Part of a small language model's weights: 4 heads of 64 (1 for keys and values), vocabulary 8192.
MLP neurons of a small language model. Each row is named by its layer, matrix (gate and up: input weights; down: output weights) and neuron, and shows model dimensions 48-111. Each number is 200 + 40 x the weight over its row's rms, rounded and kept within 0 to 999. A neuron's up and down rows have the sign that makes its largest values positive.
After each neuron's rows, "fires before" lists the tokens most often just after its 100 highest values on Wikipedia text that the model never trained on; "fires on" lists the tokens most often at its 100 highest values on Wikipedia text that the model never trained on.

L4.gate685,234,137,163,265,172,236,213,100,198,276,230,222,223,226,175,174,204,239,180,178,188,164,183,235,157,127,225,210,211,158,126,146,269,203,179,253,221,190,190,183,264,247,180,247,216,227,205,154,280,208,187,193,201,230,179,200,190,207,215,231,231,226,156,141
L4.up685,136,212,235,201,152,160,195,170,188,200,171,172,243,177,239,222,246,240,220,229,139,198,212,235,165,164,163,231,251,242,223,168,157,179,94,229,119,218,226,180,259,202,174,215,273,248,203,177,206,183,256,182,256,148,246,214,184,156,210,212,253,242,173,232
L4.down685,131,275,258,227,165,148,212,204,249,188,230,196,169,189,152,298,199,162,205,273,125,231,202,186,173,150,199,200,234,227,261,161,143,240,171,180,111,214,194,217,223,153,219,157,183,234,227,171,127,169,244,264,251,158,230,247,200,177,163,180,237,275,207,257
fires before: "-", " |", ":", ".", "\n"
fires on: "\n", " place", " code", ":", "\"", " www"

L5.gate123,207,251,261,177,209,240,199,181,183,215,229,171,247,232,211,182,165,214,149,186,282,191,213,182,166,249,199,336,280,210,203,164,247,183,208,216,223,217,256,173,206,208,161,273,175,192,274,200,234,256,185,259,208,219,269,213,223,210,153,174,188,196,142,123
L5.up123,154,203,222,240,175,155,99,218,237,217,166,215,161,166,231,213,191,176,193,228,162,253,146,184,256,158,212,200,169,242,198,270,215,213,190,134,171,222,186,190,175,203,170,206,319,236,246,176,174,213,206,256,228,161,236,123,129,194,175,257,150,230,216,255
L5.down123,158,179,221,228,177,198,206,204,186,185,217,177,203,169,263,256,166,156,135,110,175,151,230,194,219,200,199,254,267,207,273,279,250,215,194,146,187,203,206,179,198,213,118,193,283,160,177,124,165,226,190,179,135,196,220,169,184,161,198,246,147,213,194,168
fires before: "\n\n", " The", " It", " In", " He"
fires on: "."

L4.gate46,208,218,242,167,155,214,161,238,226,167,201,216,143,172,199,221,159,272,309,173,224,241,160,195,184,117,209,218,199,148,166,211,210,187,191,214,244,231,187,228,261,140,182,206,201,290,227,177,202,203,194,158,148,257,206,141,309,160,229,258,112,219,214,228
L4.up46,166,195,173,243,251,193,225,115,209,192,173,240,203,189,201,212,185,162,246,239,147,179,217,198,214,221,196,234,208,194,207,186,172,165,195,140,190,201,267,159,155,201,239,128,188,173,159,196,190,136,225,265,192,167,160,215,179,208,170,198,251,137,146,152
L4.down46,138,187,123,303,257,169,158,148,214,258,166,251,209,223,178,192,200,235,223,163,165,139,191,190,149,227,206,211,164,176,82,154,202,229,180,148,193,220,233,197,189,224,295,188,254,172,161,192,178,152,149,184,192,212,200,164,224,124,232,225,153,183,158,223
fires before: " a", ":", " Roc", " an", " ("
fires on: " is", "\n ", " was", " ("

L5.gate468,167,216,261,200,178,217,217,172,129,208,222,136,157,258,208,201,308,221,183,173,242,242,212,240,227,223,170,277,221,183,198,159,178,214,199,221,231,151,153,191,170,197,185,147,165,167,204,187,254,257,171,216,154,242,229,205,143,243,245,175,219,262,196,214
L5.up468,168,193,194,213,293,206,162,180,164,174,245,204,251,231,167,212,227,176,191,215,164,287,169,221,175,228,142,290,204,233,188,154,169,256,182,188,181,159,206,241,103,226,228,245,210,197,228,169,230,210,174,236,241,180,239,234,178,173,164,195,181,178,158,186
L5.down468,168,189,209,212,206,222,184,186,242,147,217,259,223,190,218,266,132,210,193,98,166,133,192,190,230,213,247,211,194,196,311,242,300,173,147,157,214,222,181,167,218,223,163,236,282,229,214,155,202,214,193,132,148,143,231,167,188,203,207,209,127,196,168,236
fires before: "\n\n", " The", " In", " He", " She"
fires on: "."

L3.gate513,179,227,168,243,204,279,198,225,182,229,281,154,247,248,260,176,255,218,176,182,249,279,209,213,174,262,198,242,243,186,222,199,220,231,175,225,272,225,196,211,243,182,212,216,191,158,192,219,303,288,186,238,170,225,174,203,80,223,203,127,227,213,248,202
L3.up513,212,187,174,265,192,166,154,173,245,162,235,143,287,171,160,203,222,119,231,204,220,235,186,172,138,225,145,273,158,217,205,193,191,254,196,171,184,156,162,175,124,196,155,172,232,219,278,201,170,212,195,239,204,186,186,157,144,192,180,118,240,191,297,182
L3.down513,142,189,245,233,179,180,184,214,191,136,184,199,183,240,229,215,204,180,224,128,189,175,227,167,197,211,163,277,207,254,320,190,198,177,185,128,176,236,239,270,163,217,193,220,260,196,226,201,218,211,186,203,198,176,259,207,241,154,211,280,196,178,236,185
fires before: "\n\n", " The", " |", " In", " This"
fires on: ".", "W"

L8.gate630,226,158,189,135,200,189,172,232,197,215,176,136,270,220,256,157,217,174,173,161,177,106,221,180,189,154,207,244,198,206,188,200,185,285,220,222,175,163,183,163,187,175,156,155,214,157,198,212,224,265,235,172,273,188,266,270,180,159,224,194,181,196,189,112
L8.up630,236,176,162,135,217,237,273,91,189,198,155,254,272,200,205,143,124,176,134,161,187,142,159,170,148,220,215,181,195,237,197,196,235,188,153,126,187,211,175,197,145,153,216,190,176,217,187,226,204,142,125,219,179,241,224,160,246,250,226,175,174,145,215,172
L8.down630,149,199,155,158,245,131,178,126,216,252,188,256,159,193,244,188,242,221,199,159,184,198,161,134,192,158,279,142,173,230,61,179,193,125,165,222,270,206,284,232,183,186,208,200,267,209,145,194,235,230,151,209,147,202,166,112,212,275,209,255,220,189,151,255
fires before: "="
fires on: "="

L5.gate677,217,209,216,121,167,169,142,237,176,210,187,151,231,194,168,206,290,253,309,198,249,187,204,251,187,136,195,201,160,193,201,226,131,250,249,119,255,212,167,188,179,181,180,203,136,151,173,226,200,155,169,174,204,195,251,128,159,252,182,212,140,203,153,263
L5.up677,252,170,179,169,170,198,243,161,233,144,143,229,214,240,166,295,229,203,172,196,179,204,186,194,247,202,216,207,202,138,181,265,182,186,159,208,185,224,249,247,191,243,241,175,166,221,169,188,157,196,163,218,268,210,183,257,110,97,220,183,232,236,212,218
L5.down677,168,108,253,166,234,206,250,152,215,184,231,218,185,187,114,213,159,209,215,211,234,203,171,215,164,256,170,248,210,189,162,132,173,124,203,180,158,162,204,225,197,200,174,173,199,212,157,140,217,115,158,262,220,217,235,173,247,174,217,187,238,218,170,199
fires before: "=", " =", "\n\n", " W"
fires on: " =", " also", "s", " |", "bles"

L8.gate649,254,198,185,192,184,209,255,224,197,284,189,239,230,238,284,272,99,182,245,193,204,205,196,193,230,185,171,157,222,215,185,219,228,187,178,156,189,209,213,226,189,73,238,194,208,188,214,189,184,157,215,259,198,204,225,214,188,203,203,201,165,249,195,235
L8.up649,253,216,209,279,153,195,225,167,225,171,180,195,136,167,131,224,254,245,276,177,223,286,113,196,147,236,179,317,132,194,191,181,187,188,230,234,288,141,182,151,163,238,185,182,192,192,183,162,289,224,221,214,136,243,283,235,265,245,200,169,225,197,208,203
L8.down649,180,170,166,209,183,275,225,169,171,188,264,195,268,191,156,168,237,243,183,242,233,151,250,213,190,153,193,194,183,147,97,198,157,260,272,187,186,229,222,289,209,221,200,258,181,88,157,205,138,198,246,222,221,216,226,176,196,207,199,239,220,237,229,120
fires before: "=", "\n", "\n\n"
fires on: "=", " =", "-", " (", "%"

L8.gate395,143,175,318,176,184,224,181,143,247,327,175,218,254,210,158,198,236,206,209,187,206,153,138,192,250,188,235,194,161,158,189,179,155,257,234,243,201,190,202,208,138,254,261,164,179,213,145,260,303,224,197,216,209,207,225,218,199,151,275,179,177,273,242,161
L8.up395,169,178,159,184,161,219,219,164,164,267,210,255,220,285,205,229,196,224,170,291,248,175,194,172,176,186,216,210,247,235,177,238,194,158,147,255,151,156,173,165,214,242,200,218,242,232,130,185,181,173,143,193,196,131,243,222,237,186,206,141,96,161,174,224
L8.down395,100,315,171,188,241,182,205,198,218,172,218,221,192,209,176,272,247,223,226,212,181,226,184,262,188,166,236,228,143,190,114,121,221,189,303,161,210,208,180,216,226,267,122,187,205,225,235,212,163,168,197,163,212,278,168,251,174,242,151,223,256,207,223,254
fires before: "=", "|"
fires on: "=", "\n"

L5.gate196,193,196,151,218,248,210,150,196,207,177,201,184,191,187,235,284,164,170,183,176,209,239,221,196,142,191,242,189,235,218,191,231,222,229,246,170,215,267,198,222,141,177,120,267,235,167,209,178,199,273,171,280,201,227,159,238,178,133,198,173,207,204,316,179
L5.up196,200,204,155,157,209,125,133,203,239,199,220,198,279,195,283,176,195,204,97,147,246,133,248,236,261,274,185,213,171,227,221,170,222,185,182,254,242,182,180,266,229,211,177,195,226,252,187,248,187,248,162,195,248,147,261,202,75,209,207,212,179,172,195,139
L5.down196,186,216,236,244,174,143,234,278,233,173,214,140,180,293,277,148,114,198,126,246,217,161,210,159,236,255,160,193,165,214,63,263,286,198,227,208,225,184,213,179,248,247,236,159,156,103,230,143,139,165,215,216,151,226,241,262,143,155,241,201,206,198,190,152
fires before: "=", " of"
fires on: "=", " Type", "Species", " first"

L8.gate563,157,145,258,173,144,275,178,184,168,253,214,234,181,167,137,234,153,191,226,203,180,127,207,222,192,166,237,219,221,86,162,176,211,148,210,246,143,167,193,210,249,196,153,198,218,153,259,176,237,184,247,199,236,171,188,260,238,265,188,232,159,214,129,249
L8.up563,209,201,160,222,218,178,182,177,172,225,174,220,218,250,159,176,180,195,219,204,158,225,248,257,162,271,146,157,190,197,164,162,180,142,220,253,133,251,125,213,217,251,182,204,198,112,166,194,203,218,320,226,167,175,206,220,196,234,175,167,199,233,151,182
L8.down563,142,159,213,161,225,198,193,162,144,272,211,191,224,174,196,222,187,260,202,105,145,135,209,269,116,209,201,111,194,202,311,197,206,171,211,228,130,223,216,181,213,230,176,177,177,222,251,224,141,179,157,181,152,180,229,247,282,178,201,191,236,211,221,166
fires before: " |", ":", " ("
fires on: ")", "\"", " by"

L5.gate74,270,167,215,203,170,202,203,135,139,213,162,163,206,222,239,188,127,333,207,184,185,148,193,221,243,220,205,199,132,187,210,266,223,230,259,167,175,211,233,172,277,167,201,191,180,206,253,156,251,189,242,192,192,223,250,133,151,202,220,249,150,234,227,299
L5.up74,180,212,217,211,253,136,181,220,268,241,216,213,207,218,195,193,226,180,158,218,264,215,209,153,207,177,166,140,186,232,167,255,230,272,189,188,175,209,119,185,203,154,207,206,212,188,185,199,192,143,146,220,264,202,274,179,199,154,178,167,180,201,136,232
L5.down74,178,290,185,205,198,236,262,204,235,236,246,300,273,222,195,166,139,162,194,148,263,208,228,212,236,238,217,168,152,162,7,218,302,145,214,162,299,238,251,184,264,170,246,236,221,125,155,174,184,144,181,190,188,203,248,177,224,177,228,246,192,226,153,197
fires before: "="
fires on: " ="

L8.gate8,170,216,245,141,231,189,156,193,177,198,261,198,144,227,218,216,274,237,221,208,222,260,118,162,177,189,253,256,169,221,153,141,155,245,217,137,221,165,250,182,232,190,171,271,275,215,203,160,221,182,258,184,247,240,218,210,181,179,180,178,150,176,162,135
L8.up8,113,151,264,162,225,197,238,188,219,180,240,193,175,210,226,167,166,262,142,178,208,256,223,134,214,213,262,182,197,223,172,200,227,197,186,179,259,234,226,126,213,105,230,278,163,207,222,272,227,168,208,184,177,248,259,230,146,207,188,186,164,203,210,200
L8.down8,199,195,187,207,181,213,192,210,209,168,200,180,187,176,150,230,129,218,188,110,201,178,295,174,248,220,212,73,194,215,265,257,195,177,176,209,236,195,213,165,198,115,233,254,182,143,190,201,167,202,176,204,172,161,236,223,202,192,167,207,185,210,224,189
fires before: "\n\n", " The", " He", " (", " It"
fires on: ".", " =", "ea"